Part of a small language model's weights.
Training: a variant of Muon for these matrices, 9208 steps.
MLP neurons of a small language model. Each row is named by its layer, matrix (up: input weights) and neuron, and shows model dimensions 16-79. Each number is 200 + 30 x the weight over its row's rms, rounded and kept within 0 to 999.
After each neuron's rows, "fires on" lists the tokens most often at its 100 highest values on Wikipedia text that the model never trained on.

L3.up155,146,213,246,150,155,205,205,162,181,206,205,212,184,218,262,225,185,200,189,221,142,175,230,194,209,204,194,195,250,262,221,206,210,223,208,119,217,205,218,210,189,203,183,221,187,189,193,225,177,202,202,192,191,150,205,247,188,186,233,197,182,222,211,217
fires on: "'", " of", "ly", "-"

L2.up42,189,194,180,237,208,160,217,201,216,243,200,184,181,242,175,212,189,195,176,228,203,216,190,196,181,215,266,193,225,233,208,203,165,230,194,259,209,204,210,133,189,224,204,183,217,222,146,194,153,216,203,208,178,105,222,182,194,240,183,188,208,219,155,183
fires on: "s", " /", " the", " in", "1", " on"

L3.up35,173,190,201,223,221,222,214,234,242,226,254,238,238,201,213,205,192,191,174,201,155,256,194,125,228,170,212,237,194,191,154,211,202,211,173,228,175,179,233,128,107,195,176,194,214,217,259,239,146,172,199,240,186,177,221,256,243,194,182,161,198,185,168,126
fires on: "ic", "ent", "ater", "p", "our"

L3.up230,158,191,229,166,198,231,222,196,192,226,198,209,191,254,187,270,185,204,154,188,173,193,196,173,190,206,220,179,257,170,153,220,216,185,156,216,190,276,184,180,182,187,188,199,207,178,191,236,189,240,216,159,188,268,182,252,185,146,180,192,188,176,215,195
fires on: " and", "al", ",", " in", " of"

L3.up387,145,218,186,209,193,218,216,221,215,195,165,192,202,190,219,206,120,232,214,189,174,214,158,165,183,215,219,208,271,184,229,221,189,171,203,199,240,249,221,201,223,272,203,196,174,228,194,222,210,134,198,157,220,184,190,200,132,233,272,244,181,151,177,200
fires on: "\n", " |", " ", "|"

L3.up153,196,171,265,212,184,137,178,158,167,199,187,189,224,219,199,226,167,211,177,163,143,176,157,233,231,208,214,176,232,228,211,226,187,160,208,188,207,198,246,164,204,184,173,204,194,219,200,182,190,158,278,207,195,204,214,191,188,140,189,155,236,194,137,221
fires on: " and", " -", " to", " on", " a", " or"

L3.up147,189,198,227,225,163,163,181,173,148,180,206,166,259,229,188,228,175,141,211,193,150,157,191,195,165,179,184,263,243,205,226,226,190,165,197,207,203,175,243,212,196,135,234,188,164,172,230,176,204,211,222,252,176,177,175,234,186,193,174,131,196,181,237,210
fires on: ".", "-", "–", "l", "'", "ch"

L3.up53,223,200,256,194,192,184,223,171,195,222,218,208,232,218,243,203,194,229,191,190,206,174,220,151,200,199,175,236,176,168,213,213,242,190,217,192,213,221,171,168,171,174,246,204,190,179,161,202,208,221,179,220,160,212,186,179,241,235,198,240,180,164,194,173
fires on: "==", "===", " ==", " ==="

L3.up737,234,165,196,192,208,199,208,202,179,233,204,205,199,211,202,240,209,206,256,181,224,175,212,168,202,241,151,236,190,155,223,210,247,180,199,245,266,189,158,135,200,232,225,145,218,188,242,233,232,161,217,190,139,194,215,189,280,184,247,206,167,203,164,127
fires on: " |", "===", "==", " =="

L2.up114,251,160,196,215,217,202,239,209,152,253,182,213,220,175,235,175,170,148,217,156,207,247,224,222,231,222,223,222,218,133,119,215,222,152,135,251,242,253,200,244,188,207,203,189,215,190,190,139,187,221,237,168,198,230,168,210,204,235,180,225,254,182,175,200
fires on: " the", ",", " York", " that", " to"

L3.up224,218,185,236,206,176,166,177,186,207,158,195,240,211,202,151,179,179,194,258,240,151,206,192,244,177,190,169,184,177,198,222,188,155,120,160,233,194,207,216,175,163,170,226,163,196,201,144,222,184,185,166,222,204,219,218,208,224,201,155,220,177,243,214,196
fires on: " with", "ole", " to", "EX", " and"

L3.up425,183,196,207,209,185,205,198,180,206,242,172,146,176,188,226,198,212,185,205,225,224,168,217,155,175,169,240,182,177,201,231,186,167,246,169,111,215,243,217,170,141,204,202,236,201,230,227,235,141,187,241,319,233,236,224,204,218,227,205,185,165,200,204,223
fires on: "-", "ole", "y", "f", "p", "l"

L3.up695,215,194,203,215,244,215,201,192,159,232,193,248,227,131,225,123,235,140,154,188,162,191,197,217,160,180,205,206,181,219,208,244,162,184,234,187,244,231,238,191,214,229,110,221,249,231,185,165,207,227,237,166,220,185,213,212,199,202,171,229,192,224,215,208
fires on: "–", "-", ":", "un", " is", "/"

L2.up359,250,143,238,185,177,218,199,210,177,200,171,199,249,227,215,207,218,209,235,181,167,222,220,178,156,224,218,233,208,204,179,216,231,153,188,192,219,147,191,225,172,201,238,156,190,183,191,237,165,147,192,193,165,176,216,196,223,205,208,205,176,172,147,177
fires on: "-", ";", "\".", "J"

L3.up603,164,203,202,162,179,208,199,212,217,221,223,196,238,181,206,245,216,185,185,149,141,207,168,138,163,198,189,178,222,208,243,181,174,148,175,226,169,300,158,245,180,207,156,205,204,255,200,248,187,194,199,217,217,285,200,208,207,204,195,215,198,185,236,146
fires on: ",", " on", " |", " –", ";", " of"

L2.up259,232,175,186,174,187,206,202,174,189,224,201,199,271,235,215,181,196,184,195,186,194,225,141,207,215,152,228,202,175,185,170,195,222,203,146,245,269,224,169,197,202,229,194,154,182,232,185,130,207,171,192,192,200,152,231,227,248,216,190,198,155,211,257,148
fires on: "9", "8", " to"

L2.up482,214,212,159,161,190,166,249,218,128,218,206,222,253,168,211,160,200,178,161,211,200,210,182,200,193,211,217,220,186,189,144,162,217,149,209,203,195,177,185,216,182,231,230,174,227,232,208,167,145,235,261,128,236,182,215,253,226,197,160,230,173,233,168,186
fires on: "9", "1", "2", " University", "7"

L2.up602,198,201,191,147,192,184,166,166,255,233,220,146,169,169,220,264,191,205,279,178,233,195,124,186,216,183,232,185,179,191,196,170,172,180,208,183,231,224,160,228,238,207,213,198,166,156,217,234,216,226,220,213,232,174,175,234,265,202,190,202,203,196,175,232
fires on: "1", "2", "3"

L3.up666,174,174,150,215,219,169,147,181,203,192,198,179,175,248,278,253,243,221,236,144,197,118,166,131,229,155,179,177,183,215,253,188,186,212,172,203,233,213,153,232,215,197,144,204,189,228,186,197,203,215,230,181,196,222,200,209,256,185,235,182,196,202,212,228
fires on: "'", "-", ",", " and", "h", "’"

L3.up163,237,220,244,208,225,187,156,147,193,193,198,188,183,224,205,197,214,207,203,205,166,224,253,226,182,210,198,178,214,242,196,233,201,159,230,233,255,199,175,200,186,196,196,201,161,179,213,177,194,167,229,182,162,179,166,173,259,194,182,197,222,233,237,166
fires on: "0", " it", "s", "il", "w", " film"

L2.up405,225,199,204,215,222,190,224,136,174,183,210,179,143,232,241,216,243,173,223,205,189,169,142,208,205,180,158,215,144,217,221,236,199,149,245,197,154,210,182,210,252,217,188,217,192,178,214,195,228,158,170,189,136,221,182,216,200,183,213,187,199,260,222,217
fires on: "l", ":", ")", ",", " born", "tal"

L2.up130,189,236,178,170,221,186,187,200,163,170,205,172,189,240,144,219,139,149,207,164,175,217,200,191,196,191,186,173,217,246,204,220,113,192,234,206,225,203,187,195,277,216,207,212,283,232,195,208,226,252,204,207,216,218,198,163,209,164,169,177,209,205,241,215
fires on: "0", " University", " former", "9", " age", " college"

L3.up236,184,171,175,202,207,223,229,213,193,154,150,194,168,177,220,248,231,208,189,201,227,171,212,188,164,165,189,210,205,236,173,233,211,179,165,224,190,167,228,189,159,221,175,179,225,224,188,221,177,113,215,243,268,170,170,229,182,163,219,219,137,220,161,148
fires on: "s", "it", "se", "ur", "oor", "ok"

L2.up493,169,172,199,188,204,168,207,225,182,176,165,227,210,236,197,223,181,309,265,151,209,213,259,143,186,210,204,166,239,186,213,255,266,202,152,181,247,217,186,274,183,188,200,227,189,153,146,198,167,159,194,222,272,271,210,190,209,209,238,195,199,166,156,195
fires on: " de", " b", "8", " g", "1", "3"

L2.up759,196,152,238,232,206,197,263,213,235,152,193,191,175,215,253,205,215,159,234,169,224,229,164,223,214,202,215,172,176,230,236,230,186,123,208,215,227,224,209,194,215,222,215,197,241,162,142,203,229,229,181,228,197,172,195,231,219,217,215,187,179,233,146,160
fires on: " |", ":", " the", "1", " of", "s"

L3.up203,158,224,196,207,211,197,178,282,209,234,197,141,221,214,187,226,209,198,199,183,215,205,189,153,189,209,219,212,233,184,164,215,184,145,223,259,218,222,205,222,183,223,192,173,202,160,226,170,172,161,179,177,159,178,216,235,202,170,188,231,226,143,201,219
fires on: "\n", "ag", " of", ",", " |"

L2.up443,212,162,204,212,237,193,166,215,175,209,175,170,197,177,184,149,236,228,220,177,183,199,229,234,219,220,209,167,225,213,216,200,190,174,185,176,220,263,224,230,205,201,205,199,190,216,190,193,193,179,171,232,226,258,221,220,216,168,209,247,168,229,199,186
fires on: "1", "\n", "7", "8", "5", "6"

L3.up156,197,218,193,221,218,134,207,224,145,211,225,198,236,230,146,199,219,144,261,185,198,144,174,204,204,204,188,211,208,206,219,196,252,240,228,163,160,222,187,219,172,284,163,173,197,168,236,233,159,224,208,158,197,191,192,192,266,179,229,197,178,197,208,154
fires on: " |", ";"

L3.up304,236,247,203,242,227,213,224,244,185,223,205,177,214,191,241,207,234,220,176,160,258,221,173,168,154,195,174,217,181,241,212,220,151,212,184,193,199,200,215,146,207,182,163,183,205,237,190,191,166,213,174,163,214,207,237,182,185,167,176,172,243,208,198,219
fires on: " is", "-", " was", " decided"

L2.up212,164,254,230,171,226,211,172,230,166,209,168,224,214,192,150,234,202,235,193,173,202,188,209,209,215,180,187,216,248,179,197,228,190,210,144,159,214,170,274,202,195,204,201,166,170,198,232,245,226,193,162,194,210,246,193,172,186,198,191,255,189,177,161,179
fires on: ",", " and", " they"

L2.up412,219,216,187,185,212,157,182,181,184,142,211,208,250,215,190,231,217,227,191,179,227,192,217,202,237,191,264,196,221,224,207,209,210,182,230,195,215,210,155,210,284,240,167,214,210,158,210,193,165,222,195,160,182,200,140,190,185,157,199,212,178,213,299,184
fires on: ",", "0", "1", "2", "9", " •"

L3.up689,196,167,218,207,130,147,189,181,233,165,199,227,193,260,184,241,202,190,194,152,211,158,170,238,172,229,207,173,213,238,226,184,145,111,152,255,221,224,207,205,214,261,171,224,231,187,153,259,212,186,184,173,184,230,190,216,183,210,212,170,191,265,252,248
fires on: ".", "0", "5", "-", "che", "ch"

L2.up253,198,199,240,159,222,210,201,242,165,208,217,206,212,165,228,222,207,227,215,173,242,176,185,183,238,153,200,213,231,226,219,213,201,163,152,170,189,194,165,185,241,163,199,226,251,158,173,263,235,192,208,196,232,220,207,177,186,199,267,217,171,271,184,214
fires on: " to", " acc", ":", " over", " against"

L3.up670,196,235,171,250,214,226,157,183,255,256,175,230,176,170,248,196,233,256,236,205,206,192,136,204,165,224,190,249,193,250,143,185,289,206,232,210,241,192,191,187,170,224,166,214,170,178,181,175,175,154,233,190,216,194,191,227,203,198,229,171,224,146,224,195
fires on: " on", "id", "in", "ed", "/", "s"

L3.up566,176,171,223,223,256,186,215,215,207,177,151,170,221,205,199,191,197,144,211,142,184,205,141,187,199,148,182,227,205,230,170,170,204,160,152,220,253,213,161,160,207,207,194,202,179,213,216,192,174,198,137,196,230,168,199,193,205,267,162,226,241,177,223,174
fires on: ";", ":", ")", ");", " and", " in"

L3.up407,205,183,215,201,242,192,248,209,180,166,207,271,226,240,184,194,179,197,202,159,205,198,210,201,201,204,209,152,177,197,160,203,182,174,194,232,233,239,241,190,233,178,162,195,220,219,207,185,163,171,163,163,226,224,218,178,150,177,173,187,223,225,209,241
fires on: ".", "0", "3", "ark", "ite", " on"

L3.up238,188,237,210,223,183,202,152,225,200,184,154,153,184,154,241,180,232,237,212,188,200,208,196,172,178,241,225,210,174,153,197,208,283,246,235,207,152,182,149,207,215,251,165,271,227,219,204,210,190,206,139,148,220,228,207,167,239,209,166,178,193,190,244,179
fires on: "ic", ",", "in", "em", "s"

L3.up687,167,189,178,197,161,161,206,203,198,172,195,241,231,210,193,214,239,205,210,149,143,205,130,196,194,217,212,183,204,216,168,205,223,199,157,218,234,174,220,243,203,195,197,188,228,184,123,241,167,228,190,196,168,211,209,192,242,174,155,167,231,191,217,182
fires on: " of", " and", "r", "-", ".", "che"

L3.up398,175,177,160,209,155,144,252,220,229,235,196,136,224,251,219,298,201,206,191,175,174,116,226,190,239,175,216,184,176,203,237,192,191,223,163,197,207,219,197,173,193,209,175,233,215,206,201,205,234,190,207,170,240,174,245,229,213,153,254,191,188,197,230,253
fires on: "b", "-", "'", "s", "all", "ey"

L3.up657,191,212,157,195,186,223,213,152,181,229,229,175,287,182,240,244,186,139,210,165,214,198,178,196,177,179,209,180,220,248,142,207,213,171,239,208,162,183,169,195,142,204,169,206,197,224,227,167,176,186,216,228,221,183,168,234,206,178,190,212,218,191,240,107
fires on: " |", " \"", " and", " off", " in", "."

L2.up85,226,227,257,142,234,197,180,221,159,190,189,209,203,225,235,197,250,185,201,192,170,212,212,136,189,163,193,174,173,185,189,175,185,183,229,205,233,194,196,199,213,226,194,173,191,160,172,233,203,200,194,246,228,216,140,241,235,180,148,198,214,249,146,238
fires on: " of", " for", "1", "7", " with", " than"

L3.up285,183,168,193,280,185,121,235,168,186,200,177,165,203,247,213,218,106,136,190,192,184,189,173,251,223,207,212,158,198,224,218,189,163,229,214,205,171,269,188,229,214,173,151,171,161,184,172,197,196,236,183,128,173,230,203,292,171,182,236,210,188,206,238,220
fires on: ".", ";", " |", " and", "res", "on"

L2.up449,212,241,216,212,171,188,203,228,206,197,252,191,154,200,230,236,218,177,160,201,143,220,198,183,207,142,229,175,229,217,198,197,208,190,160,227,244,186,211,172,242,187,272,202,190,145,145,167,207,209,244,221,162,153,193,165,219,221,175,223,213,235,233,213
fires on: " of", "s", "0", "1", " and"

L2.up136,147,221,192,207,251,149,263,203,222,213,195,194,241,230,219,208,143,177,175,204,208,204,159,233,236,184,168,174,197,217,203,173,176,206,177,187,148,257,191,181,145,185,229,168,208,188,229,215,195,216,153,213,262,149,202,214,180,161,242,225,201,223,260,183
fires on: " |", ";"

L3.up244,188,197,235,181,184,228,168,197,226,145,192,205,220,201,164,230,183,159,201,174,210,213,190,188,171,161,194,241,170,201,176,229,206,210,164,209,157,228,170,207,179,203,166,224,203,194,191,234,137,177,256,274,232,214,162,245,175,270,144,156,254,175,221,192
fires on: "as", "ic", "al", "-", "ent", "art"

L3.up697,195,156,232,204,231,202,187,195,192,275,214,134,251,203,229,182,196,190,228,192,217,211,173,239,198,203,167,168,256,209,211,184,150,176,154,208,186,181,198,167,233,194,199,172,160,122,214,223,167,169,219,206,166,194,209,175,160,224,174,186,201,256,183,184
fires on: " ", "\n", "at"

L2.up691,210,247,209,228,180,189,239,183,202,186,232,190,219,215,234,174,264,206,222,258,139,164,184,229,194,214,201,181,171,230,185,190,199,163,218,241,190,242,194,194,217,216,192,225,164,177,162,157,235,223,175,215,162,195,192,218,227,223,189,171,174,203,144,228
fires on: " of", "s", "F", "4", "\n"

L2.up28,210,227,181,210,140,238,208,201,190,216,287,184,192,216,249,202,200,208,180,249,186,266,189,200,231,178,213,169,156,181,150,210,226,205,177,222,146,190,158,214,183,226,214,243,169,204,188,230,214,240,253,180,175,211,217,155,160,261,209,235,203,159,169,228
fires on: "A", " It", "T", " A", " No", " In"

L3.up646,169,213,187,189,259,216,197,185,211,202,143,180,146,179,169,189,208,210,190,150,240,165,219,219,177,189,230,226,218,217,216,179,265,174,137,182,214,203,203,213,193,264,266,255,249,174,243,200,149,261,230,173,233,236,232,190,233,185,155,218,181,219,246,196
fires on: "W", "n", "st", "d", "r", "w"

L3.up757,227,174,146,243,216,192,209,223,162,172,178,220,244,219,187,185,180,120,256,239,152,155,219,235,157,190,188,245,207,236,213,205,185,249,169,190,157,231,130,193,186,215,200,186,139,199,230,188,189,212,158,210,214,213,130,219,224,195,219,232,183,198,188,161
fires on: " |"

L3.up199,227,183,232,200,239,190,209,223,228,188,179,161,288,222,226,191,207,239,214,150,187,223,202,218,158,210,197,217,181,238,168,191,166,204,180,181,193,234,228,204,190,169,259,143,139,192,172,174,144,158,186,188,196,158,222,149,203,176,169,154,246,154,233,190
fires on: "'", "\n", " days", " years", "et", " War"

L3.up94,189,178,244,193,175,201,226,136,204,195,213,186,231,171,199,251,191,218,146,120,178,160,193,192,253,199,187,174,258,205,169,208,227,176,251,190,232,177,194,200,193,248,191,220,211,229,235,195,154,231,217,251,177,219,222,207,228,193,179,186,256,189,251,202
fires on: "-", " and", " ", " or", "/", " \""

L2.up45,199,177,186,236,209,182,255,248,185,220,217,195,265,183,230,149,203,200,172,181,239,180,201,179,238,139,245,165,208,267,215,212,201,198,200,246,250,230,194,217,215,222,187,184,191,148,235,152,180,216,200,208,187,185,133,212,236,176,220,195,196,205,164,178
fires on: " most", "8", "7", " total", "0", "6"

L3.up157,192,219,237,211,199,237,173,226,191,235,212,168,212,157,205,190,185,250,234,206,284,239,168,250,169,221,193,191,224,274,172,235,153,209,166,216,182,234,137,194,184,164,213,202,175,188,183,230,213,187,191,180,173,185,202,215,217,220,118,178,248,216,231,170
fires on: " was", "\n", "-", "s"

L3.up356,182,204,198,223,177,143,247,202,176,181,246,236,228,250,244,243,217,194,199,193,184,187,182,257,242,156,182,181,248,168,211,229,158,186,235,196,198,184,129,145,182,228,187,167,196,174,203,217,170,182,227,173,201,205,199,200,199,207,189,234,226,202,268,208
fires on: "-", " and", " '", "2", "1"

L3.up720,148,186,178,184,250,204,213,145,204,213,181,185,203,263,203,162,201,170,205,195,158,220,181,219,162,218,222,204,230,187,218,195,190,187,216,132,146,208,252,177,226,144,223,180,209,195,185,218,138,188,227,160,227,216,177,234,179,187,193,243,208,247,187,173
fires on: " |", ":", "\n"

L2.up323,218,187,261,178,208,235,209,200,158,217,205,163,186,230,196,163,230,179,189,155,205,211,207,208,175,180,243,186,219,234,209,211,148,220,161,164,201,188,208,117,172,161,212,222,162,156,144,257,240,204,267,185,203,172,222,208,181,234,163,253,293,200,226,264
fires on: "\n", "qu", " not", "now"

L3.up762,211,199,156,219,171,194,202,189,154,173,146,238,162,124,169,189,167,176,171,158,186,168,185,177,193,148,152,178,169,246,233,193,248,169,151,210,218,209,180,234,132,203,195,225,212,210,209,193,249,235,226,178,179,189,243,255,224,146,205,204,211,213,201,167
fires on: "t", ":", "r", "st", " |"

L3.up357,208,232,170,232,279,191,190,197,179,202,184,182,192,183,174,183,220,223,181,172,248,158,258,131,192,242,206,203,242,198,215,198,241,205,163,188,225,219,187,203,186,207,161,192,217,190,175,210,177,211,212,212,285,171,195,201,219,226,190,213,185,171,203,178
fires on: "in", "f", "st", "t", "n", "to"

L2.up445,201,207,189,176,248,140,178,196,205,225,232,207,168,269,172,226,215,158,226,202,155,166,183,206,240,216,164,194,182,181,221,212,224,236,215,206,210,187,131,160,186,237,247,208,188,125,217,179,214,170,183,186,214,219,211,223,239,119,193,205,200,189,182,149
fires on: " |", "==="

L3.up454,214,221,246,284,145,177,192,135,212,122,203,219,185,235,167,190,225,152,248,198,249,205,160,215,193,169,160,144,204,263,207,202,234,236,169,187,240,234,192,182,187,208,185,186,186,176,202,168,205,227,234,205,174,186,204,196,223,208,146,204,222,205,211,181
fires on: "L", "m", "p", "w"

L2.up488,263,174,196,238,171,221,137,175,186,257,193,203,186,201,194,199,252,204,159,232,202,205,193,190,166,186,210,187,249,167,271,223,157,185,162,188,185,173,225,212,184,140,202,169,175,168,207,216,169,185,224,191,175,199,199,217,203,212,167,247,283,224,201,221
fires on: " |", "|---|---|---|---|", " per", " one", " comp", "\n"

L2.up43,185,196,188,214,253,186,199,223,197,224,158,187,240,226,220,230,224,219,211,196,183,135,163,207,158,172,220,169,194,176,222,224,168,182,226,211,207,232,190,206,230,259,216,160,219,203,228,206,161,173,237,209,214,201,241,173,197,192,232,197,140,178,293,184
fires on: "1", "0", "8", "4", "3", " to"

L2.up338,125,179,281,192,181,203,193,225,171,213,199,151,224,219,193,201,170,171,215,160,142,218,175,148,227,206,181,217,221,191,240,237,200,222,196,192,221,218,177,143,165,195,183,180,161,142,200,227,263,220,158,188,238,172,162,157,217,178,169,185,208,210,236,199
fires on: " m", " two", "ara", " red", " hand"

L2.up213,187,185,180,196,168,142,243,161,228,194,200,216,202,201,231,244,266,178,151,156,185,174,206,231,151,205,178,197,219,183,219,205,145,169,165,216,256,211,204,205,216,207,166,199,199,220,217,212,125,194,202,215,178,241,176,205,176,207,208,272,188,197,243,189
fires on: "1", " place", "2", " Title", " a"

L2.up385,198,156,152,223,220,204,195,192,176,206,171,206,191,198,218,180,233,175,202,191,142,176,235,224,234,247,252,246,241,181,234,204,194,189,177,155,215,158,244,178,269,175,186,236,206,237,208,197,165,155,182,164,234,137,220,217,159,177,221,197,140,204,248,186
fires on: " =", " ===", "===", " |", ":", " =="

L3.up83,158,129,203,232,138,172,244,203,193,241,209,143,244,144,216,201,221,237,205,124,148,162,226,169,230,203,229,213,200,218,237,197,205,258,194,239,258,175,248,164,257,233,172,211,237,169,215,221,205,219,171,188,178,196,214,189,224,216,227,174,171,201,198,172
fires on: " ", " a"

L3.up684,198,207,179,175,183,211,158,161,202,165,143,251,215,184,173,222,159,205,195,149,171,217,188,229,194,145,246,215,230,187,220,266,211,117,144,238,228,178,279,175,161,162,226,197,211,192,184,186,179,246,158,199,216,253,207,147,227,164,152,218,226,180,161,241
fires on: " and", " to", "or", " –"

L2.up342,234,221,209,186,147,181,221,214,157,189,246,179,156,199,216,208,218,214,204,160,183,233,246,209,192,125,180,219,210,224,168,202,221,174,204,177,223,133,195,224,231,219,207,183,150,187,144,192,212,203,160,182,248,218,220,217,237,138,176,245,182,185,186,208
fires on: "\n", "0", " of", "1", "8"

L3.up450,209,197,209,197,227,261,225,229,207,173,225,229,184,203,140,221,229,226,229,172,138,214,188,151,202,179,205,198,198,213,219,249,177,186,141,190,197,237,163,171,201,252,225,241,198,202,200,238,131,206,215,232,201,206,203,198,227,150,166,213,194,130,209,207
fires on: "s", "k", "ch", "f"

L3.up350,201,198,206,266,181,241,157,183,191,233,141,216,204,185,206,230,153,238,152,192,196,164,186,156,204,158,142,234,170,264,224,254,324,217,200,213,247,188,215,221,220,160,201,199,165,208,208,210,250,228,164,204,204,172,190,192,182,191,239,177,175,246,170,196
fires on: "t", "b", "s", "z", "k", "cl"

L3.up493,187,205,202,221,234,190,252,222,202,201,138,186,174,240,189,216,187,224,168,276,165,204,140,154,202,205,244,166,221,233,229,229,223,139,196,214,198,195,187,145,180,231,240,246,152,172,171,232,181,235,197,269,188,141,214,210,224,151,211,159,173,155,198,228
fires on: "n", "m", "s", "t", "ch"

L2.up350,199,236,191,177,205,238,229,217,244,179,252,161,243,171,204,220,189,221,180,161,227,244,233,156,179,163,196,182,214,209,220,202,204,158,190,194,188,177,155,183,259,219,193,215,261,220,232,219,197,190,227,188,220,246,225,227,188,206,174,171,203,179,245,194
fires on: "0", ":", "9"

L2.up420,222,169,217,214,230,212,179,244,218,198,148,223,187,219,181,179,140,268,248,193,189,220,229,217,222,193,203,203,196,189,181,215,178,245,158,206,200,214,220,238,166,219,213,227,153,219,178,232,248,160,250,179,187,154,220,234,208,193,231,180,195,186,186,206
fires on: "1", " of", " as", "3", " and"

L3.up584,165,153,234,184,255,186,217,209,167,155,205,221,140,194,217,264,204,238,177,203,197,152,204,203,246,170,203,207,181,147,211,213,209,201,224,202,193,200,145,189,239,196,195,246,265,223,219,221,260,180,216,138,182,207,226,189,150,238,162,235,185,194,202,214
fires on: ":", "ed", "ly", " over"

L3.up318,215,230,185,218,199,229,195,177,227,178,234,172,155,201,198,172,223,199,163,193,237,243,220,205,245,168,210,221,195,215,199,201,206,156,161,180,186,156,130,199,158,154,233,168,196,169,174,221,184,224,227,241,194,197,208,151,195,237,194,201,218,225,208,237
fires on: " A", " P", " of", "omet", " Ex", "T"

L2.up639,219,188,217,226,192,179,192,173,229,200,165,182,153,205,214,189,183,209,162,235,152,191,260,179,211,237,187,186,204,170,161,182,199,213,247,173,142,137,210,190,144,216,231,217,257,242,193,199,160,162,209,179,218,155,178,196,249,211,235,246,170,263,172,186
fires on: " for", " time", " day", " in", " area", " year"

L3.up241,152,165,257,164,154,172,206,142,102,243,179,242,226,239,218,204,176,157,203,192,164,228,197,242,159,175,182,188,206,215,195,224,251,195,193,229,220,199,187,194,205,160,209,185,180,166,166,214,191,153,207,214,224,191,183,217,260,177,210,201,206,172,220,228
fires on: "\"", "-"

L2.up152,147,171,160,163,205,165,204,144,193,217,256,229,207,203,225,215,219,167,224,231,156,181,173,212,202,205,215,221,203,172,193,231,222,152,222,213,223,253,162,216,246,234,199,178,196,161,197,204,141,181,198,155,182,177,185,227,216,216,189,196,196,225,267,231
fires on: ","

L2.up204,197,161,217,240,176,218,260,173,178,273,178,168,215,187,222,199,208,164,191,163,134,165,149,197,198,242,204,171,162,212,164,182,208,179,155,245,177,170,212,196,139,158,196,138,230,214,224,214,190,160,157,197,184,170,255,250,193,156,144,208,235,204,227,140
fires on: " would", " could", " did", " can", " a", " to"